{"num_hidden_layers": 15, "hidden_size": 192, "num_attention_heads": 6, "num_key_value_heads": 1, "head_dim": 32, "intermediate_size": 512, "vocab_size": 798, "hidden_act": "swiglu", "norm": "rmsnorm", "norm_place": "pre", "norm_eps": 1e-05, "positions": "rope", "rope_theta": 100000.0, "rope_fraction": 1.0, "qk_norm": false, "attn_scale": 0.177, "bias": "qkv", "tie_word_embeddings": true, "parallel_block": false, "init": "uniform", "init_std_qkv": 0.0375, "init_std_o": 0.0, "init_std_up": 0.0375, "init_std_down": 0.0, "optimizer": "muon", "learning_rate": 0.0133, "lr_mult_o": 0.748, "beta1": 0.95, "lr_head": 0.00656, "max_grad_norm": 2.0, "warmup_steps": 200, "schedule": "wsd", "decay_fraction": 0.764, "decay_shape": "pow", "final_lr_fraction": 0.0, "batch_tokens": [16384, 32768, 49152], "max_seq_len": 2048, "doc_mask": true, "z_loss": 0.0001, "train_tokens": 184200000, "max_steps": 6244, "dataset": "wikipedia_en"}
MLP neurons of a small language model. Each row is named by its layer, matrix (gate and up: input weights; down: output weights) and neuron, and shows model dimensions 0-191. Each number is 128 + 32 x the weight over its row's rms, rounded and kept within 0 to 255. Numbers have three digits each. A neuron's up and down rows have the sign that makes its largest values positive.
Before each neuron's rows, "fires after" lists the tokens most often just before its 100 highest values on Wikipedia text that the model never trained on. A number after a token or word is its count.

fires after: " e" 29, " E" 13, "ou" 11, " r" 5, " O" 4, "re" 4
L9.gate82:135113161166169104130077114091098083167176135196084145144131090144102088161053081115130102138110091099075107093190073073156117146153090126158130170104123119112105112094077120106133107149141067133077122074124103101136140196139126120113123126085110137165178160199208133173144124140140100159159146101162159162105096133186170083171091149093121138088091163153104152109176156196137142119075135087150095089079137165160136160134137106135136115126118095120123146125062121176143100112094168149114140119119120106142189124107173167110096055108093183119189087098155154154141113127113114117
L9.up82:155152162091119078176096128147127144155134164139119075126181041145107102169136091162095108155133138149155192160094115144178136084131096084085122163168123090144085122129112096177123065097172137177144075133107060115155159152127093117197140086103142104159174115155111102180127141116161182146133125130108139161184106099099191135121097118152125112066113146125083142118176155111144167144109114099133105135085121144115103143167150123110148119110172085080135121156111157121183114077163203123131158135175129140146207183159125100108164152081063182088150122126169151167156137191130114078
L9.down82:120116150143097077136155123134124077087135122111171106175160065199110104126115081154100171123077141081089104097085123094172169142195098117124093126127114077140114099109168143140129056117115124137144100108107151135142139081131089096126134109125107097191149101166108143178121098158131130104114117112133086110171142163062131215165093185071098122106133140068140127064129097118124088151101143090086159090150163153089112133144093141197139146071088110121104181137114174133138175153075138134069137153103101115136152152126067095133071122112159098095113110162100200208098136166091124136

fires after: "^" 20, " or" 15, " be" 11, " f" 7, " F" 6
L4.gate34:148139135123155127092121120126148118080136120093111186115108239136119120137126169097106144132151121092101160119114097238156124163149202147110125161110143198059109163062150200117141071144080151170121130071111111133111191103122153142185106106107164175126154117121177117132145074168100140155114128112150159074128143118156147126116062187131147122146141146170134107110170077132096076035148148145054126120154151177094137093170140103114146116158121141096077098114143149085101077115121128122113126122165158172121101125154158135076092118176114148080099124096115123154105102105145093119
L4.up34:136143131148111124105091072132161135116153157086090131103115188132139138163150164101101111143167099133070117109172111163113098133155170092071155128106149180105136153064163156144133103168139184132148140092137115161143170057121128143150069154084122177128153132129136083101091088179127117167089122129139159074090155118160140108151116201125184151162105144185058059121164068118085087056124123104098136110109153135085136073162172118092118126105107113099089099108104109067060116137087139125132147141155135163159094104158118182099066096116088142091099151073085140161118123097151128206
L4.down34:107112093127136093136111018060142081104182092063101181164081134074091111175058072090130076093149108131116123152105089149079131087102136121110152106103112140163130123077135149164098170143147090162124170088169159153115157060083175136091114122119102164132121081156134089089130106158158103068127124205200130107115151111149114138172105161108136103120108119101120145170145112188098122142117101189076137146119121145137101117175119141135120135157113165068127137104128073107140120107133130098178136149156185160167089129134163103076074120119132137125124145078113163155117082089114117191

fires after: " A" 22, "ro" 11, " f" 7, " p" 7, " F" 6
L2.gate252:101116107155135192143112124112149171098150123074211134128077138102144142200143139151124094094108130169105080133127147128147151153185163117147164150177103123095123133131210159137173085114102137118147162151170178183159142136142101155119088114058121142090063091129145146144151085121150118110089084165125097159048134134137099049122120206160162095173084141171134118089093182160166130156101160129123117154112135118120119128143126113125128157116114163102169104078101209085112093137117188103124111168149128121103102086091145112099142154065038083089115160133132142153144149108075103128
L2.up252:051104081126169160136132141148156159119118124075155183131075162124087119188111088134161133117155095123114100158084120150098154181121109134086109184094099174141145091121181138123173054105064122166131172108162171171155184144152062126101117075064122144116068119181116153104149114107160104154132113157144111147094132088090082118121097230160123145123172119192099090106087149159115120119093150134128118168107105208103138098105168119147130132098136186114132096157104167118133113148136113064127128152125126116159123103104112145112122135090048100135166174115145108134182144114052105101
L2.down252:176120084129169176160081084145126113145179128120118105120055105105127098146119093145073113118163120110090121170146072209082132200141117124143109099085112099104175110160134126137189127167131110125140118133145125137121135174072124157074124123071051191056090052122128161150142050146173122120162116158144122169095097177151105132164136124074100129113153163123155147108090125168164123172126102064163124139078141153133086109139127141119093137120121186060148164125100193097152088078125130122159103174137128159159149070144123130121152114095084094094134163097139114144180124101075141142

fires after: "r" 23, " c" 14, " b" 7, " con" 7, "ol" 5, "c" 5
L12.gate276:093128125102132204121120191107119163140104121190178122131104123123107135193099103124116148128080115125097081143179152141112172129106143131190155077151166139164127181117107126125106109147115169153074100119130180133122171105118186123155139123122083158147153105095166150221163111190099085123121137103212139107114103097134084112122114044164075113114119162151118118135117074082137126075128069129132095082074143149163086116218123090114095130133142112117153171102112113142104112161186104116146119115123139077064125099130158140115076120146090100100180104087123107139120155115209099180
L12.up276:103079170116109131163142114111101119177095113144140050120133072133143148137135105103174136119150150117191112085139132106137159143159107097155115157160103203103121181191111118094158146128150135137137146109109150144137120112149151031128115107094117151125189134144113155228130137159166116148067142071111140086136114143110148094134062116169118133121105118067152146132119147096107141132132102133104136181116206145133065157193064056112061146117103079092109109104089122126120140165178151102108140128130122123126114209183185116097184070159139139114152094151124100136126137071201115129
L12.down276:151128058171145140161101117205072137110114078088133084130152126183109148080093130110106110126145143062142111121144161136201142108146147160033124151162156070090205120095163106097142138173092159152169131101152132153115164158125026127091119125125123108151169106154130144171167107104115128091096154114124082147136145107144139096101052107070128163112126092148104083088117116130155068156107072125077112138115138102202065127176145134105100153134133156106125137103146088171108106104130138098135090099116166064111112102164119112129114092109150186154154086119095115175123113127109091192

fires after: " " 25, " —" 9, " 0" 5, "0" 5, "S" 4, " 5" 4
L6.gate278:117126080099092140121139101155126175157170099063161171111061143105168149132142120152117145067116113121121147161094123100116121171134147124124121110131090144104130119122176068132163080185095165110156080118092175129160176096163127121054150179148095156139118103112142154151127081188126099085101044116179114115112069132074108087106151113137102122170142115112117075091168159129132168140096149146138154117098152022058124128107090110175143093181104151099153164175154141107154160073109150078154114152173135118164112178103165086136169112113138105116054116091124080108137103087131142077
L6.up278:155135164125168101099136074180140129084179128086107126165096143089161108097126186050117150145241113113141126188110128099174125138101134157137136107178126031147138092128173142172121142177164152136068121126141127123196153114119107150116145104162123109143138145136111085134127147146117066106135135066148117125122143092080112162150074096165132109120083170149067152063118153107146196100203145127101125113139131075103176122130184080125164124118142082147160161122119173114075188132117147122126127092133156088118125134105082109111130081145126106102139072152072143055147091101131146111
L6.down278:150110150183061137172087092125138055105175164162131082155171212116124120108148106047202131158132113100159177089113137103111128104189131144123114161119120166109153132105139150098132066158166152113069128128138121144102142124150132116127133121167192137164095142087162105129075192093169133119134159153148104154095143098107130155074129072156180113151160116097142061124127136152090114099161160147133157073101123089110147080100177137141174104157153014093104146095145109146130158124113131174101122126177155189109096148084173164093078105178172134165140135140142149128156147109120145111

fires after: " Jo" 28, "ec" 19, " be" 18, "im" 7, "ed" 5, "o" 4
L6.gate465:137138180108151111122110091157086142126107140123075135120099093115107133176136124154121109133138154081047047095111100163096071146173169149130135121096121170164134147133128132140142181117099165148159156093125159126101181116140150084173121131113150110129166085174120100172107139140080091105120146156186074204122119136135137112087171103136111123097149129221155135141193068039140087097153125082123079103112114135175123157165130171113150146084165152167147180134120130148088167150131125162139099134185148123066103096142129040143148134160126141127087094172101069098072077144120119078
L6.up465:128143162119181139174072055116103049151096151175136096125116115136113156110119177110106169132145122174165153160159157062130138136148157097163180124023138115121106201124113053136145136172177152136118111100056109133151136140108149123154145111180167093176143144154105111133155092140163147128108167186156156124128128202103053091139100069121129159135140134100174146086084116137093158132123166115095089128100084114136118111146122145167131127111086148098149057114164111139146106124136132086134048116139148110173161135144063125114226080138152109120114143163150169121128115133156153097
L6.down465:143134156139139175109101114101109151185070139177146159090148112156116166179167165136085107116123036146163163170161166153111159104137133157143132120067150128091104154185126120070072075127105191147105107142103141147174102101107179078162143138163140101121141069134138131195138150128054106104091170127109118168095148192086110144071144084131122077066181115150134098136139120077128123117106138150124098175123081120130162179180140137124161124155139147142138072095158159143114069104096082145135103113109162144164145082172112119156210075129166132179162127069110120097125155149155115123

fires after: "re" 18, " r" 16, " J" 10, "up" 10, " R" 9
L9.gate192:121142125146150122151108176073109095098219098159101169104110092124103105171143142123117120179154064079110226079192176132161155149105118100103163140146156118138120184125142066123099090138093149180143148140146155112109154156135071127118178129146125112084073106146104108175123113175146149133128153098152110165098065129148175115113103105111149137105061139177113093157141109138158192104085072111119080125070129136111078098125129109165105144216118165138126111115138095183141181120103068128095150100144118112146206093159080148111143138117130170088076169106128143152124123131071139151
L9.up192:192135123163120166126150144114130134096166155168127134152125071110169144152156136106085112147112106118087147139151123148118151160110110103132163198105115074191176114100119142101157128129120154120086193115112158108141145149151147190196121126142195109115122158194106125124133097186096118141198095099090090137203116138096156092114130116150169165113081154165098138176110087089111191121073122065134079094127128154138076137149092128116174213153109147135132153107083123148113118125202091133135177083132076112179157131154073094097181122115143190125134146098119101156124128199063136142
L9.down192:075099079120159087112128094134145099103092125071127103109101159115135113212101084127131129128108123153130137124110179132058143105144145100107111115116113139131125093160128173102153169102091160146103105191144114092168165170140166122153071181140212122204115197122174151131141088110091116080088108149038124193139080147096135132153102116182093110159125118135102128132118091159111087091154158145116136167120093165125119114095111189149154206144134179102119218083138066139107093121068148103124140127136096100136115063167146168154189141111151137110174143102102127112167130137112142152

fires after: " " 25, "%" 12, "4" 5, "9" 4, "7" 4
L3.gate11:090150121151074182129094116189149163121147130069178112058103140101169136119183144147103123109110113066111112131093173093149138110185146116064142131127116137177125176166159115140169058097076117099131134115093149137133160118140182155151186129108120175140140112138126118161074124097162087096127085096154145163047124143114096111127107125140110089170155093127081105068152131126093175142158162105154126163109091098108139119170084096162111118180127189059211154131174119161124116138122148069162125078161130126090135133141116125155125090101159123153034080163083169088114110154167146113
L3.up11:115171103152083156157068145179103163171141144097165115079124128121136158137162124108179169126199138093181147135092158147147144153122133128122137139131114138190128122152188130121144124186112144121078106068084134160132171146151142161109187137123103164157185139110135075187144130076130074060183130081148140122065129111105122115105104091168081105081113104129078107037106096093104186116158120103126109136131091093081076125173142081139110115128159131105164175134109082119082097124092166129149118120117071133098144118106095069128158097102168136099061098172108096110138079184092167103
L3.down11:156073161159092128170089144066168102169140159065164075133149155118108145160092115107192156080129066099139166104085121135129104182074165102128184132082093097172149107103152151160105116173091091118135076151151157127106105101179137165094193165164145059127136082120155131144107139158137115117151101217148077144125128124131087116101137071158164092110113105118130153133088102101104114158103094121158070132081105126073123138143139122157151139096128077084150159173116218159108081096103105080117144169122123134103128097118136128200145092098141154089098130175111150099103148094181134164

fires after: " s" 34, " S" 17, " a" 7, "cc" 7, "-" 6, " C" 5
L6.gate439:088154120098179129123104126169145085129160085134120162103098161120074082148153081140084142097082118171158122150177084138166149121152103122164144115131123108142205086166122107107135150111120141157097178165146122159157103136156170172178158135101196118108132124099121099132116118124151108139157097135150080100050108153196110133158111133145130076191159164161101182112199132105115108238122166155152121122172126134175141085145133168185180134178094131141143198162130093175138163141169140152158113151086102140097120136113129132172115179065139141104139130084132178143133184185107074101
L6.up439:111124115085140139124138146202125124099145157119150102107108089142119182107143095182118146087193134174126130142164101142147153150144120140163109091179135182166181087123172153139104128158129149194113120147178148186170112075116182143147113065150191147092133117109108086092107066133140135106144095166147075146094107161157096167115082079125120060169125102128137173150147091083141118177096139080106064053143166122151144105122162168138152133144079131098128162164129105179160099135126097176112087093085152102112187094187129109164145090135131134091128170123143100144093183161070058115
L6.down439:117153126127121150094147106121144086163080115129152167137148103146101110117132154106100175125201190144157114154203172097075203116140160148120126147143107170132171055134150193126105140148166154128125125172143123171153105113172087108150067116121145129080154127102141096164150054111066135121162118087100114073108103131114074146183097111095139125164194132139131145098141132131143109161085132098204143138098165100065115156200067156123179074158151147125124081102066131190107158146092123154136135106175113147130115137055139158147105110074132151143075150129125124211115148114131136107

fires after: " " 27, " |" 15, " —" 13, "0" 6, ";" 5
L6.gate501:198089133081124105035077126126168111078106095125138114097096166120070136133133164111099148101120121046124085139093130112110166123093149132169173071115129159102150141135148185110116128155161183112095171124121209093143122104194160153142161137109209147148130151142140090182124104091176111129071167141156079147151137122119077128129132145095164135111100114112130160091110134114150138135160168076127122155113150056094128088177124150099073137184110138140191133131102146145111201118138141109101126135197126195118139142103126111126144130174119031112125138161111168076143078105111109103
L6.up501:174108096121146132045111130127151108108076168141111124132100110080093105177126155103075122150112116140140077147112138144112193068090142095175126083099126112132168166129131168135126115110157165128113167122149127143135142099156132153137115160109239166102079133135121076132103098120170116151094117137155066168185130101104067117168146151143147159124135136113119149106126145129119133159111116132172166164088195067094126060093155124085106126177108101138168131101096125126104208128155134105117134134188129189060134164105135122163182103125113056098139096144129133091163021079076133130
L6.down501:122218163117125140146124148110110099067063164142116173161123046109118168157090145095139130121113135098169101082073074113048133143162197134132113137133133192177150100100149151141164096139148119175162100128154127110136164075049139095114110145111114127051138101126106166097062165126127122184137146126120079126101155100126097101161146067103128117114167128094127149193096146137112119100157116195193166160129130142170168113052126108140167151143108144103155121138153150159089114140134092117169134091077126125125098126125169157153102115124104131173099090130127145164084044120130139191

fires after: " or" 17, " st" 13, " be" 13, " Ch" 9, " C" 7
L2.gate228:105100176151128113154103121123086139155122122128109103150135125094126092121157077119112209178111090121115103124103125126138116146109158178098184172095181151161227170089149172128160108118153094062080184160176075152082161128125083119104149069126095064089081142117080028144141147129149115105104137110098167095110182085112125194153158140182159084134133121185114109128157098142143141110134138145071147131203155084117157111105159154109117124141147147156134117089159160112088080108087137140138087145136114142139118102123165193042126124165164119097129120122131087168158090100140151119
L2.up228:155133159089145087097112140141107125172182153168141109168168161136123116153170082126102214216146093100076129183135106114089091174171127119092164150079188128161154142050134145181113136134075119141120138164131080112115165097123088142145150090086086067115102151131068163122140118094114146132124117171171146113127177073128150140137190157194181095164128068146125130125162060155181139130083121116140155082134150112160133184139165115122148120131140135162149081101080139104118074171165120124122111115136071137139144110130153124080106101093088126134171066115089116181148068144097138148
L2.down228:144137199118105134126149143104124154166149085190123163128140115124174126136165107156139090163134125168094158188100086118089081134123193139107161159124145080114100082080100138164134138181102127149112196120124104140096142155119102106141118037128071066093141128084099165108128107120126116211115151116119159135116174117105103137101166090190151108110129127122067170136125119162104108182118098121151099155194087144100141160170137173163080105155074136146140051147080124102042074121155113118140070162106073096125126058132132141117082130097130088115098119118149088136150058119121136171

fires after: "b" 26, " B" 25, "r" 19, "ab" 11, " b" 8
L9.gate509:142067102105095031172105110151117126167142128164100099122152144163039098214113124180075129122067076112082140079132122120078115101140157080173158131141176165153179168127149078142127097092122067073137110108094106132124154120112123084137074163078126121163161130138125107151191125093072100131119160106172158124164103158136127122137077135123095103159119190164122143113112120114098148135109124105102112060058105108138140105187116141123095075067149157113155143143104146103161139122160089121116105122100089132101139138123133176082183090126101136139141144117143071087060123090138183140
L9.up509:125118148106133091108142192148167119193126161189143093165133148122090138192120150160112135094135152109078148103117105119160143152094130129111151078126133132092146163176153102127096131101168059086110106092065104129103143147115170144103078157121162155133181076169131173187161098099084169101151163154086106116118077179120131118131098109126137105127096172129081131153156159145118120168089041150159147148061143081192138119129068117082143086161078142047116125148151114134131189114126085082140150127081175125117105178172135145117155159124148065105115152082177064147140115129113185157
L9.down509:079149139095148112077108105196155088096171069111151134164199124123091166104117157120124155156104098135101092138137128149059169117138118114088156135075137100100150079162128123134164100142104065110079095101171164110125108123173117102115094165125165081119129158175120222162130147142122083079125076138148117082119127109125072161100113123096121085046093145114172172088183194121092122116139104114132162132143182111068160110162112114073115113128065149176112129120138117125169122158089116105098137115108186095123143079090170108179118137132079090062151143155077083099165102126132133101

fires after: " A" 24, " f" 9, " 2" 9, "y" 8, " F" 6
L4.gate5:090102131118152159071120106113165156136139103078145162135098183123143187132128159099095119108152124207097115126071107153148096153134165117080127135088123150133078143106153184127218164172106059133096157103136112130107170092143147106156106099064134152160120092138099109098122101167141149091159097187160113111151134148137143115089089162097128088140108117200094132130152154116131114068140107107129109085119179123065085121145098077115084144172089111092104146117154159103108144164123118086122141163184170089113103095139141133063072119078094091038116158146115100101113158063096061171
L4.up5:162069105069151167165096145137090128124064109094103172163082192150122148172127147085146106159179141147150158126159097143126141121146132159133137154096090208171128164127122117122183139092093140151150168117155095125115156105166147139154089136128156160120088104108136178130069092125122098059138144167201155099083160119163121058123092115068187073153063091168068170089128113102141105060147132146115106160131131168097114177122117110145144164186121120090138153133123134092057127148086148136090092160186102209132161124123156096073141142119092096138106123135088099117149138091120131162
L4.down5:064103098112129134164130038122134135114142133102107162193117129041105119124076113083128072098150087077107143145130079186082135112093093147121136111089090135129127162085121144127162184123083098185180174128137139164128113097129107145154143163116116149113135121102138116056133083149109102079137098150201120107155181109126114110179109151134126092118111115108112155203173151131094084122184102132094122173137109122113132116166105092149116121167142135103113145135146128096134137114143168149176126174223191160112156146110148070033126118115087139107104122093155091185120156076088078157

fires after: " " 18, " —" 11, "0" 10, ")" 8, "4" 5
L4.gate99:186166093099094105111051116184144111125170108091156149165121123104158132101178169146092124064094108094102080164120145084099158155120129125192073088129120114156188131173179151106135094129128118083160102047109159138147191098164073148131187141149147123098091121115095122166103088190126117103139100121200105145164121116085088109102161088151122130174167136127068108086117109108080152134202116131155151145115140032097094105118138113165082092180166102122157178154128116092155124147117104107116110133159159128142081111100139108163148127129187102101129096147070144086090094133155138125
L4.up99:189151130152081131108124104147122104082137149122108152148135134085181131096209169138096165105122090083133093154085151100115168170114143119169119083118145071141137132125187149076153140117139155112106131066122114146160170140149054145139156133093150148129122142102100137094106099171094107133125151077233106157132147138063076103083136095117105095138073128101120098077101129064098140113215065110129129134118121042136133070078146097148065109153184112104138145152128126091172118119117132133124111114135172094117108100066096154118164130123199100088130111091065139079121091104151128121
L4.down99:159076125182107101075054099125161094143215137114192133181125113123095160116127120121142118143101120077131178117140144071080176150124187094179126143128170125111184127137139157070167120132116150126100134106116119189156133130185125122082141123159146112131120148092151154071104150172165138157074146144172148175134121124086124102133138080141255129058087106098161119088155114106084126127151164093159117097117111132148164070085162154158164174115108084106107149141129144154128093151127131123117128112164124139109112110108159095152132117141135165104090106155063152112081105105114179216

fires after: "le" 27, "^" 21, " " 7, " b" 4, " F" 4
L4.gate293:052100118160163128125113186110096104105085114121099158124141182156118135114144176173130170080108088178131107096164103142130083191148127171156194147083160122141069131113089146121100119149077132105158091096127144109167052089118073126101136184150091114133205103194144159132147100121171150138160195075139154137199135103154144086087092192143123091142098136138182116076117096100170104084191100122119197138094153142077096107142108108144129139098150090080135125155127126106135132095107186189101150112156108145122171117103189112153156142167124095136120102129106109171122156091111151126
L4.up293:072117082167161119133156175124061093106093099121119128099126155159111101146172207182136140086128106180127113138196140136163038134124108150128174110097145113104100129118121145140102117141119131078158117101127186162133101058151069160105122180145108146128177104140118158102127120137144106171147195079147165157232141153159184095124106155150151131133147167126151172118106097097142090091124166159136195174076167134100097084182105117120111131091115046054150099103097157128120135084142193170112158162169144141151151124113155151166156146140121086135132112107128097175155150106149139137
L4.down293:112128118127125130120116177137088108118120048085142096121136073084071131149089197163073176142094144102094139101131128112167080166137133136093092164147108146110134142114139149147098122155131160101152060124145136166133130123111134141159114118143085124148137110160084127125128113121176157106125165107141188126172139118164104118088118155169177164158124200064058148146087142162106102088089135222160122159165128136091181086122097135100115137198121100118176178162126217123109126062121133064133140135178185178165114112074153150148136164146129087101094112126077187160113096167102106152

fires after: " l" 25, "t" 9, " s" 7, " f" 6, " S" 6, "em" 6
L2.gate343:094130137163185171177137135136127122124104131188169174128089129113103168166107085099106129126169057132149096158118109127082124125161127139068131108132153147080087141124169068095143086160116145148171177142127114196102138137109151106173201119086171134078124162144077145147077060098139169123106141154199101132097098100098167135172148151125152118130119202090147095190173084091108114171195187130089079126128148119147142187126079106172169150094146088102157130150139109163111127145170113157081153115178092106130106118133125109111187133142158154102108133109105097135116170172152110051
L2.up343:093115155098176120086120181166086171073115125140117121136068139183121157149084123139127121094121065145137158131113102115056127171136068153117110127158123177114064143108127089153126073123147121072111129117160140142086100162130136131144161119089146081099099130144069115108087094128131135154189107170140046157102128170106146167134168195150107139142133158142113129154171088061126085160170195095109156105135146197123124163112153106121103118130144113197140136166084131141118070184158157150103128111081145104103142121125111131106186153095151094093036157107122109172147167113204076108
L2.down343:116191119116102089106104139104070131100100140161137130094158099137149168080110112204147126084149084131144082074152087155123121147120103145089135125096145142121123097162130140110155103165142109107103157169111118164095095151085118114156134122103135088130163110120143027101126065132203183131108131128133097177120146181181124164180167119124118132106138168126144161143063088140149089121221144134128118094143167147125134145139144056139151109142122136152136108151086122158119084185151165141160149168077204118092116117100128075104160125073091080150102237122076139138118183117104086167

fires after: " s" 36, " S" 18, " C" 12, "cc" 11, "-" 6, "r" 4
L3.gate462:065149144065057115149101118145188151126111113141107142096108131166132110120165136148127091067159134090170123117148130129154152156098095104178113104124114194094111193110130133130120146127166090135154092152054187148127141144152164148161131129128134148086199104153108168146078095091088179091184124120107094102075084132162125162144142185126159100128119134113097187169151112098082123165101148095168168093157161123110168155162160146123184139179123104089095159165144136154142254140082105127099114188110153124119112135079086112172134123128134120117155139104174156173136164144050156128
L3.up462:088116096091074125168129148126191142138100086148109167105156100191149090101169140128100096105167134110149110094144152137175153126095081117195127123141109175105091151131118110152123125161131114116146108123040143130115158139166152189196150125124135099120163096108088198141099055109063183107183105133145098120099079109175163156138155183114143118140107111088115139191133121074112110157150157150151143110155147106154165143167156092138134152169093104125091161177134101155170225099068092122075129172134163113108074121056104118187115112083158137135142144085130144164140136110070159139
L3.down462:113141102112119096131093128078065147093079074119190103115077068136085107084146181124141201126147163130096104151138147066176128100201122108136153186113104117131130154122174119137090147162177136137135125109117103145118136092158117115139092107109192105149144055141112111074151084114095183123136173087092093174073144133133141129135099162163052089132071125146133198115080133118164157113130139129206105129105157146118136143135149155131121156112100133099127099151166106115094140178067170196138160178074109111150159131100144119129125064168141087111124121091182190146135174088163137105

fires after: " t" 44, " s" 11, "o" 9, "i" 9, "ec" 6, " T" 6
L7.gate256:074176147096159147106135117100125139139150126107147134207150087108157125183166159142142170187147136150096115088127132190082174156145144128108127153178118140077162135129115154076089186125125144189094114074114080157072128145134120123180153081150112116115176093090119150111167098088081156121071151151107124167096095083124098148081118115153128191116162090156071143105113122176070091058098131108120092106113100079102133107168119147148145142158148120184070149127146119146127153112148129127115104063170102161126130093225091118179107074132172143143153203122162137139118103152144069110
L7.up256:152195150100178122152138162136084096143128114110082158140129167067116131133130102136114138114124088164131172086144153121092152160161096106125133190126131087105144176145089140117093130084169104122134124018128157140139149129090133125195128115135103059130119148115087126156117098166124118121118171122123111154139110128136042145152124114173103152097119159163111139118098056162120151120173150155107125042178122134132086155132130108151163178122118155121136147075137145165100082134182167120024055067105161126142101162168103132050156140101148093159083106097127111132150150218108173138
L7.down256:099125210128085160082080086199144154185059141149139134169133152138082118135045094166128129164121140118115196126167138123141081072153186114133131028128087162132084113132135114138102099183129180123105148148105177130123104129120140119171149136113108087143123127150137093130152174154108144073139146172173112110138122158178099139151155111133173176069075106146082092189152159089087098106117139079152098156127103121131210118114127162112113155140112114106195126160155144108141112147135099103150136091078190143147164105062088135167129152082103122147068109138121131130116116104086134174

fires after: " s" 36, " S" 18, " C" 16, "-" 7
L6.gate476:092114111110099080125040162097153191067116111141119099129088092102097120102155162127141150096131101147147120137151124114099148137086151116121160068103111116090096144073129158116149151148056093120057109184069185103075149104172203095154184138119159115089116154133049134133109113159134087130140147129153130179108170133127124226132115115113124066133111069156116179105184111094194103116139102154137151121137119141142154146153169132152113166106131129087122127179161179183156189154108150164115134120100178061099179118107070146141146137104128130107117144141115201116117166120091129121
L6.up476:091124105039125074155048107141099168117124178187095097104069143119102094105188146146154086129171154128101100135146181144140156162102153097140131118073065095156163121136119117150142126150161102111135170144083114191128143107123150137183147202097136129096143111105144130143159107167159134170149067131076140146094109145107180169152170131114146121147094064138087205174117080071138111165177089138139130101178116097174145122131139123085045113112065132134142130115196132149143119155128107171135101156091156079137110143164107141135147075088153131083141100135113126110108163110070101086
L6.down476:102134122117131125154130134144098124088121109127153170094123077165114081091102121121127155161115193128106036113144158085139179122177117118108185113146104128165197077157188095150073110145182155135163148158133112139142117116092150079147119204094230130094147110109133127120165106159068169146106126083096090115091124070136162123122120132108104132135063120129110178135103122142211138121145148149198105071110160079138092123183118135149138072141114156104126138149122156116109132103081128131139138139090121085163186139125165113098074111166159096068082088117178148169132162064139120079

fires after: " Ch" 29, " B" 11, " H" 11, "b" 8, "l" 8, "ar" 7
L7.gate482:136101119183049126102131076152084103181136114114087108089127194095103076103184111148128138128090110106124183135096161112155140110198195162122118134150123116150183163103141168086131130108190115090105172093108094117122189119130143076139111103090116137102117117090122115177150073096155123144124129145141139148165160147157116166157148102088111107165091099126112169111095145213140137095127110183078071125117167105098175182120081119137064066126152169146139093159168129117116150120092143108141070126142201166075165174135159110156166131162160102140170124180155148117103121099073078139
L7.up482:146113106075103135104146082140209120165162151114150074092065145106117211132162126145168162067136204139161196127122117184143097122114105141175130117108142187104133159146129151106045128149124147122051091082094177090147090083120192155099120102135158125138168152130146066130156108070135072130179187125113097141119134147143142232118069131136091116146124094105153106094133119093117146160142126156125098145114092129141105111152182124145109122090101089059116102072152131173093160101120126163133137157164154123134139163137186118122105111174163119174144120100163105145126169133098106133
L7.down482:183183123121166166065163100110104174063110133113177107103132196097126183121050161118125100135099081187119089139100161113094107155165150064101132147111122120120166137141121107132105131099174114116101078107113115108113074118118125180111108152109202139112166150129075106088169146122114093144143141141109141129194117116093109083179132091152101188091166135170135166115121107156099130135115129132210147143097086106131193089139100139133044164106137180087129088163152154114167028128069061132146157062121121096141133116149112094136110144165134131138159171150149110095134122118146143152

fires after: " f" 19, " d" 14, " F" 11, " D" 11, " re" 7, " m" 7
L11.gate476:117125160131093165100122136177154127065128177064124153112158188157095135134073171088159130117094146128060136128089144129116123194139190142099112144150147085108177188117080201145050209142098113121149118040080104106132112129143123118112148119125137153112118081052100138150151160133130127170103110172147106131165111130099092097114156186111166113110153113182158145130117152103052117059126147140119104097120109166127085124118116092187120124076117163144116137139158180141147191163104126067113103117122129072156051129125172193148159150119132161097116100087139129132131117112111093126
L11.up476:169160168147122143130097121157167130099101161094135170101134144159062137124082191099170173126096179148075116136079133129083138174100147152115125120131099052144179146125092161170107195172143121125169107106084115151126111089136071123096147091121150158093103052102103136162169161156084133164083140201188119090176119121125109105148129151103221166090156057163128104161122144129090131090139149123131134100118161163165169093137124087144130117078144152132092149118167164156099196154055111089146111152128110095135055153137166149144107139080151169067137127098141152097105128140118108119
L11.down476:128115145099106159186149103086094118128144191121128112141103143099136157101073143068091141163130116178166108121131116109124176100123060176069106111154144093145166116098132083109086138116142151128112132094143077169105159114128162115088143148187189144073178144196168117139135165144127193130151196126137153088115118174142094158161126102142140208136140143178120123143126153140091136154136090099144122103106165150163076087162094155125189173161084094139142157091145129096125156103134081167110123101175123115187055209083082137122130169100096142131163163095117154132115121077151153215

fires after: " R" 41, " r" 21, " st" 11, "R" 5, "l" 4, " ro" 4
L9.gate483:108068088175156126047139181168022139132164151134133198144139128150096117136120166107123098152171157088134115062132143121174156141131123127095147143143145130102103103107093148170130135130096106177173179084138121138137146137055119112116090113136114172087113107128164147166178152149146184167138139153138126156145156102057128148138127098108122182056082151190167055102158102149080171170131126167108094130186164140151122147118170118066113159153076182151132077180152105101113135131136102139093112111115115046141116109119072118145114107154084153068166173142143111151150131150128124145
L9.up483:134158167225118124118184143125123173149150095136138084115142134094159130126151088068153159086138119164122147155133178132058133113109097146119125097096105148111091142116149086128137073116159153152071109072110136169196095150114148196143140129112158160154147107135125149084148134157151173116178138106150088136138100151094134122136160152134111141161121158088136068128141120133115059120107142148150106110103099153129185168143146103205119154089098131114158069110129105119203137118168063186138138154137124169228140135164126093145084170126119098117119109206241113113130169111123150184
L9.down483:112142100151112109134144099095127188110094130147099182119160126101143113153128150034119138149109095139137129112107096137163148086025110117163144085177130067113142152179186161109137206180142067159104143109122155109144156139118141141134116164184106172124074130106133185088090162163143108111103166173124172138155161148161135176115172145152092143176159103072094140097141102160115081112127166165156082149091074162161121152040123131090142133091137163141076142137108161119133087120126128134169096115189120114149145147167137129126170174074108189155139086140107148172194174123138143168